Weights of a small transformer language model.
Size: 3 heads of 64, vocabulary 2022, 6.68M parameters.
Architecture: LayerNorm before each block, tied embeddings.
Training: a variant of Adam for these matrices, 162M tokens.
MLP neurons of a small language model. Each row is named by its layer, matrix (gate and up: input weights; down: output weights) and neuron, and shows model dimensions 48-175. Each number is 128 + 32 x the weight over its row's rms, rounded and kept within 0 to 255. A neuron's up and down rows have the sign that makes its largest values positive.
After each neuron's rows, "fires before" lists the tokens most often just after its 100 highest values on Wikipedia text that the model never trained on; "fires on" lists the tokens most often at its 100 highest values on Wikipedia text that the model never trained on. A number after a token or word is its count.

L2.gate422 [183 148 123 114  64 113 131 173  91  77 108 165  90 125 176 159 129 140 121 109 159 156 174 130 149  75  95  72 117 103 141 113 190 106 171 143 146 102 151  77 104 127 165 112 146 147 122  94 134 151 137  56 152 143  87 135  38 140 228 147 136 101 107 208 137 105 132 121 151 105 121 156 141 129 141 122 106 109 144 118 138 204 110 119 123  66 156 125  82 133 139 120  83 165 200 142 132  57  94 114 122 115  74 120 113 160 101 172 205 169  97 142 136  80 129 134 169 133 133 153 115 128 129 109 171  96 165 129]
L2.up422 [124 125 162 104 159 103  89 166  55  96 113 199 170 118 116 137 156 108 126 153 188 117  98 139  97 106 130 112 139  66 127  58  80 114 130 118  80  88  85 185  67 132 159 172 220 146  86 138  89 150 106 130 108 178 158 129 156 121  50 118 123 157 127 148 150 202 115 157 173 109 155 139  95 160 134 105 168 107 139 177 140 149 173 150 125 156 100 142 139 190 125 130 111  95  93  62 142 144 135 124  89  79 150 116  85  65 111 116 146 105  64 133 145 137 114  96  81 141 120 139 126 181 166 154 139 108  89 121]
L2.down422 [213 189 140 148 161 139 119 100 126 140  98  77 147 105 164 116 113 103 157 116 155 121 100 113 119 129 119 105  62 104  53 121  92  74  70 107  84  99  88 126 125  90 142 165 105 132  97 112 118 124 125 102 176 106 137  85 182  99  89 125 137 111 101 139 190 208 154 140 122  86 101 182  65 111 100 132 224 112  89 125 107  99  99 171 120 156 151 131 150 145 125 102  99 129 174  72  96 185 110 144 134 184 113 171 191 179 172 107 135 119  91 163 134  96 136  90 109 126 129 148  95 126 165  88 161 164 119  95]
fires before: "The" 19, "A" 11, "-" 11, "===" 9, "In" 8
fires on: " ==\n" 18, " ===\n" 18, "==\n\n" 16, " ==\n\n" 14, " ===\n\n" 10, "==\n" 10

L2.gate406 [139 161  81  73 166 166  84 128 159 131  88 174 131  55 144 146  88 134  80 119 194 123 104 124  93 149 146 122 111 150  94 109 201 120 109 129  71  91 150 112  83 102  96 153 124 137 122 104  95 123  73  64 131 165  85 133 103 151  92 136 169  93  94 190 129 135  83 117 118 118 152 111 106 104 168  96 105 173 144 115 115 194 138 159 125 161 138 182 107 180 143 119 128 123 133 127 146 171  90 155 165  96 116 132 167 109 166 117 168 111 144 130 138  82 164 185 164 113 140 116 160 131 120 137 186 105 106  91]
L2.up406 [185 131 150 154 132 108 158 140  70 159 175 154  83  81 134  83 152 132  73 115 101 105 114  83 141 107  99 106 151 152  91  81 120 136 129 113 150 122 115 189 163 116 125 185 165 127 152 149 108 147 100  98 182 179 127 124 118 153 143 106 111 173  73 129 108 177 176 108 146 131 156  77 158 163 180 115 122 117  89 145 178 129  88  94 142 105  66 176  73 152 157 144 148 151 139 141 153 163 149 151 140 121 157 142 126 114  64 135 159  95 147 173 151 117 131 108  52 113  87 128 121 224 130  82 133  99 120  96]
L2.down406 [144 128 142 165 157 147  99  93 150  95  99 106 105 130 147  87 144 108 125  80 139 152 151 165 158 132 115 158 113 112 150 132  57 103 120 103 132 221  90 110  96 158 101 125 178 153  99 108 165 115 116  89 195  95 118 144 188 163 105 132 125 170 125 136 148 186  68 166 112 122 148 167  79  72 149 135 234 151  94  96 122 139 128 207 102 100 102 115  88  97 120 121 187 108 127 124 114 157  57 134 101 176  71 123 151  68 148 142  83 164 122 133 106 134 196  70 214 148 135 128 130 115 164 142 146 140  92  88]
fires before: "The" 24, "-" 11, "A" 11, "In" 9, "R" 7
fires on: "==\n" 42, " ===\n" 19, " ==\n" 18, "===\n" 11, " ==\n\n" 4, "==\n\n" 4

L8.gate350 [134 151 127 110 111  93 102 140 139 148 150 110  91 106 147 103 108 160  97 173 126  92 161 169 130 142  95  74  89 106  77 119  89 154 172 148 139  94 156 142 171 156 166 101  89 167 125 139 133 182 100  95  31 127 112  84 133 208 101 136 200 112  77 128  76 130 219 130 146  79 212 135 133 103 139 191 145 144  88 125 103 170 116 120 151 176 123 123 117 148 144  90 156 180 133 112 120  99 120  92 132 114 182 126 160 176 117 136 138 133  78 129 115  99 105  85 136 153 137 143  97 109 101  96 123 132 165 120]
L8.up350 [200 105 141 103 101 145 136 112  91 134  64  77  87 117 171 139 116 110 147 117 205 125 167 123 134 136 107 104 125 125 163 125  76  99  96 127 124 134 151 129 132 146 133 150 173 140 172 100 116 181 139 115 111  30 123 105 114 114  65 168  95  85 172 101 120 143 160  98 151 100 123 125 102 116 124 124 120 154  98 135 154 120 161  79 101 132 104 167 112 135 130 143 118 115 148 122 129 189 186 191 119 139 136 190 165  81 110 143  98 162 122 171 193 124 122 114 159 120 140 106 139 107 170 105 112 100 120 143]
L8.down350 [187 164  97 156 103 152 161 178 117 106 136 158  87 139 227 117 124 113 103 122  38 131 117 155  81 112  81 186  82 160 130 140 155 105 134 106 130  94  86  99 111 116 134 133 129 141 136 142 174 125 134  97 158  88 102 155  86 114 106 159 215 128 118 107 149 130 116 124 178  79 144 148 136 138 143 100 148 107  92 132 125 120 116  96 104 166 121 153 162 113  78 141  53 166 143  82 112 136 144 151 100 109 128 172  91  81  88 125 200 132 169 163 225  93  87 122 139  85 129 107 214 148 132  76 144 146 113 119]
fires before: "==" 37, "===" 9, "A" 7, "The" 5
fires on: ".\n\n" 89, "st" 5, ").\n\n" 5

L6.gate94 [ 75 127 104 109  99  99 133 156 128 100 159 128 149 147 143 125  98 144 129 110 166 137 164 139 211  96 104 139 118  95 116 128 185 145 128 152 152 124 143  94 134  95 198 175 104 128 176  53 125 118 149 136  89 130 169 100 132 117 195 131 108 138 118 171  84 101 130 170 122 110 116 150 161 170 155 162  48 140 161 153  83 154 184  88 109 136 161 159  70 139 171 181  93 117 145 113 218  98  66 136  79 141 100 125  75 142 143 148 108 137  88  81 157 145 129 152 170 120  85 114 100  76 140 117 166 108 230 139]
L6.up94 [127 151 117 187 186 137 120 147  76 141 186 166 118  54 118 116 131 101 120 101 156 131 132 128 115 142  95 135 120 117 128  89 145  63 114 119 139  80 117  68 101 112 169 149 106 103 123 120  81 104 139  91 145 159 153 161 170 154  88 166 140 125 104 120 169 100 154 186  63  34 128 136 106 189 155  91  95  85  81 103 113 114 142 140 160 145 116 148 108 169 145  84 158 138  84  85 149 203 125 178 124 125 138 113  45 192 119 153 172  88 145 194 135 103 107  69 167 130 122 124 100  92 133 138 150 186 158 111]
L6.down94 [135 104 109 177 159 100 122 153 109 170 112  95 107  95 119 171 116  81 177  81 138  70 144 173  77 170 123 151 145 136 131 110 110 162  44 130 140  74 140 133 140 105  96 135 145 150 129  63 129 162 145 162 170  99 148 141 132 112 137  82 117 100  83 159 199 171 132 160 155  51 108 183  50  79  93 132 139  53 127 101  85 121 113 102 116 109  87  94 125  80 189  77 133 197 125 147 144 129 178 195  90 149 113 132 148 118 107 126 119 157 155 211 101  61 127 106  80 144 130 124 108 144 141 147 149 135  90 188]
fires before: " " 26, "ry" 20, "ri" 11, "ed" 9, " of" 9
fires on: " count" 29, "born" 26, "ust" 7, " elect" 6, " number" 6, "epend" 5

L2.gate373 [133 118 175 123  77 104 124 141  89 109  21 177 173 149  91 196 109 111 132 130 169 120 182 146  97 138 167  83 186 118 116 161 139 107 121 128 119 129 156 143  84 190 159 207 141 135 109 145 153 132 102 152 166 162 114 192  99 195 103 153  99 130  96 142  95 106 111 134 112 132  73  98  78 138  81 143 119 112 162 132  66 156 149 146 137 139 108 119 123 169 157 115 100 149 111 158 124 171  95 141 157 108 158 174 119  83 132 126  89 163 110  97  97 141 145 160 106 139 107  83  84  62 193 135 126  51 132 133]
L2.up373 [149 107 146 161 192 118  90 136 119 107 118 127 127 118 137 173 134 157 153 112  71 102 143  95 151 124 114 144 120  65 131 110 186 160 175 122 160 113 100 120 170 102 170 106 105  89 152 161  86 118  85  81 130 122 170  87  71 109 111 147 157 115  64 136  94  82 111 145 142 109 122 134 124 160 138 144 137 149 169 139 112 169 140 151 137 103 124 104 133  93 117 157  91 151 132 132 128 153 150 119 113 139 129 107  67 114 111 178 151 218 145 137 164 139 119 122 179 110 143  94 130 183  91  76 148 121 143  47]
L2.down373 [114 175 168 173  95 124 141 100 119 157 152 135 139 122 116 165  88 147 155 118 124  59 133 127 150 109 198 121 106 100 114 167 101  54 120 154 122  95  97 126 135 121 136 162 114 124 116 158 128 116  80  98 195 155 145 109 113 112 147 112 201 129 133 155 131 134 110 145 133 185  72 149 136 116 138 137 144 138 129 162 137 141 130 181 123 107 158  96 130 145 113 156 139 111 144 159 155 169 171 168  73  99 127 127 127 117 195 147  62 139  91 102  54  71 128 110  67 111 109 156  96 112 172 160 135 124  95  49]
fires before: "ael" 13, "ite" 11, "om" 10, "at" 6, "ile" 6, "ose" 5
fires on: " wh" 33, " Wh" 21, " Mich" 16, " ex" 10, "\n\n" 7, "Th" 5

L4.gate210 [124 140  66 155  91 123 109 142 141 197 132 114  50  75 127 144 103 124 106 127 124 192 160 130 138 152  92 145 113  97  74 118 140 105 121 151 173 129  86  78 134 111  86 102  43 159 114 113 126 155 126 173 152 123 171  99 137 134  68  79 147 142  86 143  80 143 142 127 121 143  85 149  97 133 134 135 132 160 121 165 144 118 109 124 166  60 113  57 164 103 179 152 154 121 111 169 159 110 114 121  98 165 105 102 164 137 149 104 133 143 110 122  82 113  78 146 197 205 131 175  54 162 193 106 122 141 134 165]
L4.up210 [ 51  37 136 132 119 152 203 123  57 145 122 154 111 188 104 146 138 118 140 140 101 126 161 100 134  79 132 161  89 153 186 106 137 145 178  91 146 143 117 110 207  95 180 130 114  99 161  81 132 125 149 124 124  84 164 150 118  81 110 166 134 146 131 133  80  98 143 136 172 104 131  64 145  83 201  93 123 190 133  49 125 171 123 109 117 126 133 118 143 166 149 100 145 148 175 160  93 100  92 166 116 107 110  84 113 137 143 123 139  75 104 137 126 157 192 118 131 101 150 180 207 112 100  89 119 135 135 150]
L4.down210 [131 108 147 169 113 170  88 153 132 118 128 167 101  91 181 134 165 136 191 112 111 104 145 142 159  93  97 191 150 113 150 123 200 150 108 159  84 140  76  73 102 136 117  72 186 112 112 163 110 144 200 141 127 124 115 133 109 180 124 201 153  94 199 122  96 151 131 124 158 138 115 192 177 119 177 108 164 111 152  91  91 115 162 117 119  87 125 109 106  59  97 177  92 160 191 137 164 136 133 157 160 183 186 134 125 121 108 218 175 163 160  59 166 147 151 133 136  97 122 155 104 126 123 100 169 140 100 106]
fires before: "ch" 15, "my" 14, "v" 7, "m" 7, "ts" 6, "g" 5
fires on: " Ar" 48, " ar" 14, " sur" 13, " Sy" 6, " United" 6, " im" 6

L2.gate101 [ 67 105  86 104 159 123 101 169 115  83 179 159 151 167 160 123 129 153 174 128 147 184 122 188 152 122 123 114 114 177 107 129 114  92  60 129  78  95  90  94 111 135 178 127  61 146 109 126 109 114 158 122  99 170 180 159  97 143 142  87  83  91 122 115 161  88  96 110 131 140  92 154 137 162  99 153 106 149 167 145 138 152  82 143 183 125  89 175 157  96 196 136  99 107 124 104 168 132 163 196 104 182 142 140  97 173  76 122 141 180  90 189 150  89 132  98 102 118  93 139  97  91 118 118 110 114 143 120]
L2.up101 [ 56  83 146 195 170 116 184  83 149 126 141 146 120 123 137  86 158 151 119 135 149 123 154 145 176 109  75 208 125 112 169 139 145 115 101  86 145 131 132  77 169 144 181 144  68 134 151 124 125 133  92 132 171 114 154 141 135 132  97 139 140 128  95 121 158 155 141 121 186  94  89 125 116 150 122 103 116  90 139 154 153  68  81  83 147 173 180  90 142 117 140 109  85  84 132 148 123 106 123 155 104 168 150 154  74 129 157 101 129 181 127 135 150  46  84  41 101 105 145 205 139 147  93 137  98 139 148  46]
L2.down101 [ 81  80 119 174  96 105 100 141 143 105 131  98 175 163 124  61 136 161 147 124 117  74  94 155 191 177 138 142 133 108 163  94  79 106 169 111 156 165 147  73 133 152 156 127 111 138 102 107 101 104  57 153 117 122 104 140  94 136 157 141 134 127 100 132 188  98 137 103 219 124  96 110 125 162  95 100 243 126 144 108 102 108  89 125 132 118  86 170 150 125 118 145  64 143 117 116 185  64 104 155  95 176 147  51 123 159  48 156 142 148 113 145 164 128 149 124 135 151 154 147  91 155 104 160 112 172 120 146]
fires before: "ry" 19, "ri" 12, "z" 9, "ed" 8, "es" 7
fires on: " count" 30, "enc" 15, " Bra" 9, "anc" 9, "ust" 8

L2.gate353 [156 177  65 142 143 108 121  94 140 151 174 127  97 107 157 187 122  89 110 119  77 164 158 128 132 134 121 110 134 142 122 163 128 102 112  93  79 191  65 113 110 179 109 146 128 118 105 156 198 149 109 132 143 134 134 115 123 126 135 109  87 141  59 117 102 149 128  97 124  86 182 140 154 144 123 143  94 157 110 101 162 201 142 108  36 122  74 108  92 148 162 165 100 120 147  99 126 135 175 129 106 122  90  70 139  76 109 100 108 163 146  71 184  90 181 118 149 149 135 116  92 135 115 141 185 116 168  87]
L2.up353 [186 144 111  79 156 106 120  86  74 169 139  86 135 101 123 119  92 101 137 119  89 149 159 149 143 208 119 120  82 110  62 127 163 134 144 120 134 144  93 151 120 201 135 140  83 169 156 106 119 128 137 128 155 150 142 128 109 130 118 102 153 112  86 163 136 138 123 100 171 178 172 155 170 152 116 132 181 133  78  78 133 151 166 172  77  70 113 129 168 139 122 140 128 181 116 104  80 171 147 137 148  99 124  77 133 104 131 157 168 124  59 105 163 106 130 145 101 165 112  87 129 127  86 106 199 132 154  81]
L2.down353 [169 168 119 169 165 129  94 125  80 134 130 120  88 147 142 111 142 117  73 107  94 177 158 141 156  85 133 156 119 120 139 128  86 130 137 159 154  80  82 110 150 124 130 141 119 114 110 177 169 177 109  34 130 111 131 157 180 128 177 131 173 150 123 145 143 138 143 168 150  50 166 200 100  50  95 154 171 120 108 129 153 120 112 148 137 123 105 105 124  92 119  97 125 164 140 150 122 170 122 196  60  89  81 119 176 118 183 114 120 109  69 181 163  82 166 115 209 151 124 109  99 168 131 126 101 107  87 125]
fires before: "-" 14, "==" 11, "The" 9, "A" 9, "S" 7, "===" 6
fires on: " =\n\n" 46, "\n\n" 22, " |\n\n" 13, "\n" 10, ".\n" 5, ".\n\n" 4

L2.gate504 [109  59 179 145  89 154 111 109 123 147 143 118 105 140 192 127 126 108 178 157 105 157 172 159 106 143 150  59 117 114 158 159  94 111 129 138  64 118  89  95 118 125 107 147  99 109 172 129 148 101 141 148 111 174 127 136 142 124 159  96 142 173 112 103  89 153  54 196 118 151  96 150  77 163 118 140 107 110 123 103  84 113 164 112 164 116 170 116 159  76 133 123  76  70 119 124 108  64 169 112 129  94 143 108 122 153 131 108 109 125 138 170 122 126  71 134  92 151 135 154 144  72 141 133 142 177 110 117]
L2.up504 [111  94 158  71 108 115 115 109 129 124 194 158  94 177 159 139 177 157 119 126 100 226 140 153 111 109  76 156 184 118  81 173  91 112  81 108  90 132 105 119  78 173 171 108 135 141  92 136 151 148 161  85 139 128 114 182 188  92 147 146 103 177  75  81 136 170 124 141 174 118 118 142 137 103 114 191  85 162  97 142  83 179 145  86 169 187 148 139 109 123 174  52 106 102 119 153  53  96 154 110 178 128  77 129 158 179 136 143 117 140 120 102 133 114 130  76  90 140 133 152  98 134 128  75 174 149 144 145]
L2.down504 [101 189 116  62 204 135 121 120 145 135 106 171 155  90 119 178  42 141  97 110 139 133 110 111 123  87 203 157 120 129 135  63 192 131 114  96 100 107 127 140 156  87 121 136 197 110 134  93  95 128 136 157 178  73 155 120  79 127 176 125 125 139 183 190 141  97 114  77 139 101 158 107 177 111 130 127  67 138 121 199 132 137 133 136 106 105 130  89 141 119 148 151  93  81 110 135 106  97 130 107  95 135 183 102 161  50 145 163 170 115 136 187  85 106 113  75 115 133 104 115  52 152 174 150 115 114 160  90]
fires before: "0" 22, "1" 17, ";" 9, "–" 8, "2" 4
fires on: "–" 72, "0" 14, "2" 4

L6.gate107 [169  99 113 128 153 120 125 120 133 183 206  99 111 132 140 107 111  76 165 136 174 141 114 127 151 157 170 102  84 126 156 140 172 175 112 163 157 162 137 163 108 108 198 146  98  95 150  96 138  88 125  96 185 128 172 115 113 120 108  80 144 140 121  65  84 101 168 123  73 144 123 187 107 140 159 149 147 152 139 112  87 153 115  96 119  94 154  64  91 145 105  91 144 130 193  99 157 140 119 136 115 105 133 109 131 135 170 130 138 109  52  98 154 125 178  94  99 100 101 146  75 131 106 119 191 147 125 138]
L6.up107 [ 91 142 128 138 118 178  99 146 122 152 186  73 133  91 162  96 160 142 106 115 128 123 154 111 140 184 144  89 152 134  81 129 134 157 152 172 116 125 137 155 126 119 205 152 100  76 138 138 123 160 135  92 116 112 110 167 127 108 165  79 147 158  89 169 137 142 152 130 109 153 115 153 115 131 122 124 112 139 114 157 140 165 113 205 127 163 105  97 134 140 172  92 128 123 117 108 155 181 126 166 120 113 147  84 140 110 163 201 131 133  78  89  62  72 106 154 143 125  81 164  98 118  72 119 151 186 171 173]
L6.down107 [112 133 112 186 135 175 169 145  77 134 127  82 110 130 160 179 156 131 102 118  55 169 162 136  88 130  80 161  92  92 121 156  66  97 126 105 168  90 162 102 138 188 121 126 113 119  77  89 135 127 128 138 112 127 150 138  58 153 131 149  94 102  47 135 135 133 148 119 114 108  96 124 157 135 151 107 121 120 104 176 113 117  88 188 109 136  89 112  96 123 178  95  99 121 205 124 109 156 150 157  95 109 113 135 155 103 102 150  79 162 102 160 130  97 153 163 186  95 140  82 120  99 165 109  92 167 144  79]
fires before: "-" 45, "|---|---|---|---" 6, "|" 5, "ial" 4, "R" 4, "ers" 4
fires on: "\n" 60, " offic" 13, " |\n" 11, " ===\n\n" 4

L2.gate39 [136 102 207 129 108 128  92 139 187 122  70 109  86 118 178 169  74 122 117  82 178 113  70 123  68  98  85  64 144 106 151 150 125 149 145 104 126 115  85 140 136 154 160 130 160 169 198 121 123  91  71 136 119 127  95  64 116 159 174  94 213 150  58 165 139 143 145 153 153  96 147 115 197 103 181 129  54 157 120 159  95 165 103  88  92 124 119 167 119 179 133 136  85  90 128 190 121 114  99 131 137  87 120 142 110 121  99 177 148 115 153 131 138  91  96 124 151 122  93 140  83 169 132 144 142 178 143  83]
L2.up39 [171 111 120 109 110 174 114 158 177  98  82 104 136  90 104 131 202 166 139 143 146 190  98 126 158  98 139 151 145 117 138  78 147 130 131  92 132 124  71 160 150 111 148 136  36 121  84 145  96 165  75 126  93 156  68 146  53 107 147 125 126 108 115 172 125 107 128 189 185 143 161 118  72 195 128  93 130 156 144  63 127 145 178 160 155 116 118 134 125  64 120  85  91 188 139 106 168  90 140 122 148 112 138  70 103 157 128 132 140 144  98 180 121 140  92 117 101 191  83 119  79 168  86 156 137 134 123 193]
L2.down39 [182 126 114 128 115 127 110  84 176 132 113  65 112  86 130 123 171 120 113 105 180 106 124 141 131 143 107 118 175 147 115  76 127 116 128 136  82 208  78 128  69 141 179 200 154 126 109 115 114 134 118 116 124 119 142 140 141 168 126 193 172 152 127 146 155 173 154 168  93 123 120 119  95 114 111 174 121 150 148 112  77 155 131 119 105  80 120 149  82 182  78 115 120 135 105 142  99 204 116 111 114 108 153 142 170 118 101  99 176 171 172 163 153 122 124 131 207  90 117 136  71 132 161 145 238 103 109 117]
fires before: "The" 14, "In" 12, "-" 12, "A" 9, "S" 7, "D" 6
fires on: "==\n" 51, " ==\n" 27, " ===\n" 14, "===\n" 8

L2.gate241 [150 138  91 150 102 184 158 125 148 148 163  90 174 107 115 153 110 118 143 153 152 134 210 146 135 119 147 126 141 194 162 142  73 121 170  53  92 136 129 131 103 159  77  99  93 114 119 123 132  77  57 136 154  73 131 149  90 134 132 142 179 169 152 116  90 147 114  72 123  96 127 149  86 177 104 141 130  87 158 152 158 100 167  91 138 171 107  68 125 171 104 127  62  85 150 137 100 208 171 121  94 136  89 143 177  88 153 158 120 105 159 107 147 100 144 127 129 102 123  90 131 146 173 111  58 129 142 138]
L2.up241 [140  60 129 110 152 159 113 119 141 110 154 167 104  77 161 106  94  85 128 178  90 132 115 169 138 131 158 123  80 154  79 112 126  72 143 154 138 138 131  91 111 166 115 184 123 154  99 112 118  69  74 143 115  69  82 132 140 175  84 146 181 174 126 104 179  88 102 151 105 134 160 158 107 118 105 114 164  91 119 133  81  79 184 101 194 154 112 122 120 145 183 131 119 155 110 154 141 179  92 126 168 117  99 112 173 181 119  92 138 121 153 105 209 140 117 116 124 123 129 118  82 129 105 124 133 178 174 155]
L2.down241 [117 145 124 123 104 161 118 140 178  93 100 102 105 120 105  85  80 119  75 148  77 172 148 119 109 110 156 134 100 103 158 131  60 167 122 100 134 135 121 190 181 151  97 149 116  98 104 177 142 134 106 141 101  82  96 124  98 134 114 105 122  87 132 110 112  22 183 129 133 144 172 189 131  97 112 145 168 118  97  87 111 102 125 146 103 137 154 144 123 127 157 180 118 161 127 160 139 126 120  63  94 165  62 119 158 115 232 112 157  98  90 136 144  95 185 149 174  94 120  68 186 223 154 188 111 170 138 126]
fires before: "-" 29, "=" 25, "S" 6, "P" 4, "\"" 4
fires on: "\n\n" 45, "\n" 28, ")\n" 15, ")\n\n" 5

L2.gate331 [154 114 168 160 143 134 176  98  95 139 207  56 163 110 166 105 111  77 138 203 104 152 148 101 114 178 129 167  56 164 110 129 157 108 161 111 151 152 101 179  93  93 146 213  56 114 111 179 159  95 157 123 146 113 165 155  62 181 109 145 158 117 116 119 138 163 140 152 136 160  82 156 141 114 164  83 131  82 108 120  96 128 149 108 135  92  71 125 117 124 176 145 105  80 160 111 131 182 117 135 132 152 140  90 114  94 161 110 173 140 111 130 168 104 105 148 165 145 144 127  76 122 103  61 104 105 162  93]
L2.up331 [192  87 190 129 150 125 122  77 135 128 110 115 119 124 160 121 170 134 124 142 152 130 164 132  95 118 124 179  99 174 126 181  94 168 196 127 137 146 120  72  76 136 100 166 129 126 104 222 148 110  93 138 178 105 140 127 137 139 101 160 130  81 135 101 117 129  66  60  97 225 161 191  85  79 155  96 185 119 142 139 206 154  55 143  85 140 103  72 105 159 124 148  82  95 104 114 159 144 160 116 144 148  78 124 178 165 150 103 148 134 151 139 120 103 143 149 138  80 104 109 148  83 108 157 121 104 145  77]
L2.down331 [189 112 118 150 175 171 129 122 164 160 134  80 132 193 196 110 168  85  86 149 117 140 166 118 121 128  73 128 153 103 129 131 104  82 155 157 179 146  77  79 114 113  82 148  73 121 104 142 173 133 137  94 161 153 138 170 108 166 101 141 155 116 133 154 132 156  73  86 132  86 118 207 116  58 158 122 163  91 117 165 126  95  58 167 112 138 108  98 130 114 148 153 119  91  96 110  68 171  91 138 112 156  55 153 140  95 180 161 138 126  81 170 161 149 172 143 186 108 107 107  77 159 106  97 114 110 161 112]
fires before: "|" 100
fires on: " |\n" 100

L2.gate38 [133 142  86 132 173 154 176 120  82 125 152 141 105  99 159 146  98 154 108 164  81 142 160 182  77 154  93 150  97 154  89 105  97 146 178 122 181 141  76 140 141 183 102 150 135 186 105 117 132  83  66 151 151 106  60 152 157 211 133 104 128 205 145 147  99 145 153  93 113  67 121 162 136 122 119  84 164 103 132 202  95 110 187 114 137 162 130 122 149 133 153 113 109 120 128 100 115 161 211  93 135 122 114 102 168  95 134 102 123 149  78 101 181 150 126  69 105  89 111 126 128 116 105 175 155 122 111 114]
L2.up38 [146 167  81 153 127 141 147 125 132 123 111 146 101  80 183 184 166  96  81 195  72 126 176  99  97 133 127 108 125 174 117 129 112 136 150 127 141 118 150 128 157 163 136 154 129 189 106  85 157 107  62 111 149  77  95 114  75 116 134  91  93 149 158 155  97 144 139  85  96 129 188 151 164 163 123  93 120 133 144 138 100  97 164 112  85 127  76  80  95  97 169 149  85 159  98  99 124 149 210 140 138 142  53 150 143  91 171  84 100 149 124  76 183 102 160 101  74 115  94 155 124 157 153 112 153 149 130 126]
L2.down38 [140 138 150 164 114 109  99 133  92 109  89 134  93  92 146 139 130 141  80 136  87 164 151 147 122  84 136 165 121 130 150 150  84 118 135 159 180 138  80 153 154 153 116 117 164 119 135 128 165 128 119 106 109  78 105 120 127 140 133 134 163 118 164 158 171 159 158 130 171  34 177 178  78 103 116 129 219 158 109 128  95  93 131 115  99 168 111 116 116  89 122 156  67 154 117 137 159 156 169 133  57 159  95 159 153  64 190  62 114  90  33 147 168  56 151 121 167 138 117 140 155 182 159  88 111 128  95 118]
fires before: "=" 23, "==" 18, "===" 15, "|" 6, "A" 5
fires on: "\n\n" 45, " |\n\n" 41, ")\n\n" 14

L2.gate25 [130 120 103 135  99 154 117 145 127 127 144  98 155  96  97 156 109 117 140 145 109 164 117 162 113 146  89 163 171 118  85 126 138 154  90  76 148 157 117 143  84 101 130 170 106 104 150 111 119 148 125  74 142 176 139  79 172 135  26  57 141 144  97 102 123 155 128 141 172 145 167 142  84 206 102 113 138 116 193 140  70 141  96 115 111  93 125 137  65 129 157 127 133  90 164 118 134  85 158  65 153 151 145 106 113  96 118  88 128 113 139 165 129 149 103 160 158 141 128 113 122 111 127  66 174 118 150 182]
L2.up25 [111  83 102 112 101 131 183 114 154 173 138 188 105 120 144 116 140 114  78  70 129 100 131 144 159 129  72 135 149 118 141 148 125  86 143 105 147 110 164 154 133 121 150 156 159 146 123 144 170 165  93 100 188 147 151 109 177 115  89 121  43 137 159 166 130 129 154 152 102  70 103 144  56 137 170 150 145  51 147  98 112 124  87 113 138  97 233 119  99 123 174 129 191 117 160 169  95 114  87 153 134 186 148 143 127  97  93  90  65 145  96  80 120 100 146 126 146 152 156  89  85 139 104 157 167  84 129 153]
L2.down25 [130 131 164  83 108 131 155 120 161 106 111 150 105  96 136 130 141  68 109 121 142  90 154 130 135 121 121 141  48 139 127 176 102 101 140 116 130 137  91 176  96 149 123 149 166 149 149 154 113 155  62 172 141 167 134  92 133 161 113 174  73 110 158 108 168 188 153 159 140  63 120  86  98 171 170 135 142  99 101 115 147 125  75 113 126 101 124  94 145 104 185 151 112 141 143 138 138 128  92 150 162 127  98  82 117 150 115 125 150 169 121 125  78 131 151 161  70  93 128 142  36  92 171  84 127  85 115 140]
fires before: "c" 15, "forman" 10, "m" 9, " game" 8, "vent" 6, "man" 5
fires on: " per" 50, "alf" 18, " pre" 16, "of" 8, " Pre" 7

L2.gate250 [123 177 164 156  85 126  90 100  74 106 136 142 120  44 139  91 150  92 159 133 176 122 143 139 124 158 128 148  43 111 121 101 160 159 103 117 110  73 110  89  98 121 133 130  59 167 126 110  77 127 110 147 142 149 111 117  66 137 156 131 146 160 172 188 151 189  99  75  77 122 126 133 144 103 132 110 142  88 168 150 147 122 137  93 149  79  86 108 120 182  95 140  78 101 103  80 136 141 105 137 138 149 144 103 145  88 117 109 209 125 124 137 187  51 164 111 157 119  97 113  68  85 133 100 171  84 137  83]
L2.up250 [188 177 110 146 128 133 130  97  97 153 147 176  83 100 159 173 137  87 118  89 145 145 126 120  79 194 118 109  71 160 127 153 127 165 143 129  38  93  78 143 147 138 104 145 150 127 181 110 116 128 117  76 130 116 125  96 106 105  92 115 150 124 184 131 185 118 134 145  44  93 119 154 167 125 118 113 130  85 170 158 152 131 171 135 167  54  81 141  96 196 116 130  89 117 149 127 138 106 186 132 108  99  94 107 133 105 136 146 141 136 132 106 165  67 183 173 142 180  97  88 104 136 111 119 136 141  95  91]
L2.down250 [143 155  97 134 125 170  98  96 100 115 192 123  93  79 184 144  99 119  97 145 157 185 114 133 137  99 150 122 107 150 133 148  84 127 154 140 101 214  66 121 124 142 113 138 176 111  99 101 160 103 134  87 140 122 137 131 169 168 126 163 192 143  77 144 151 199 146 152  76  99 154 149  66  76 143 147 165 113  98 124 133  81 117 189  87 103  90 158 136  93 140 141  72 109  97 125 171 142 124 148  52 141  80 166 209 154 227 116 118  87 129 162 155  79 187 117 165 137 135 110 114 135 156 132 164 103 115  63]
fires before: " is" 17, "-" 9, "The" 7, "==" 7, "S" 5, " was" 5
fires on: "\n\n" 38, ")" 34, ")\n\n" 18, ")\n" 5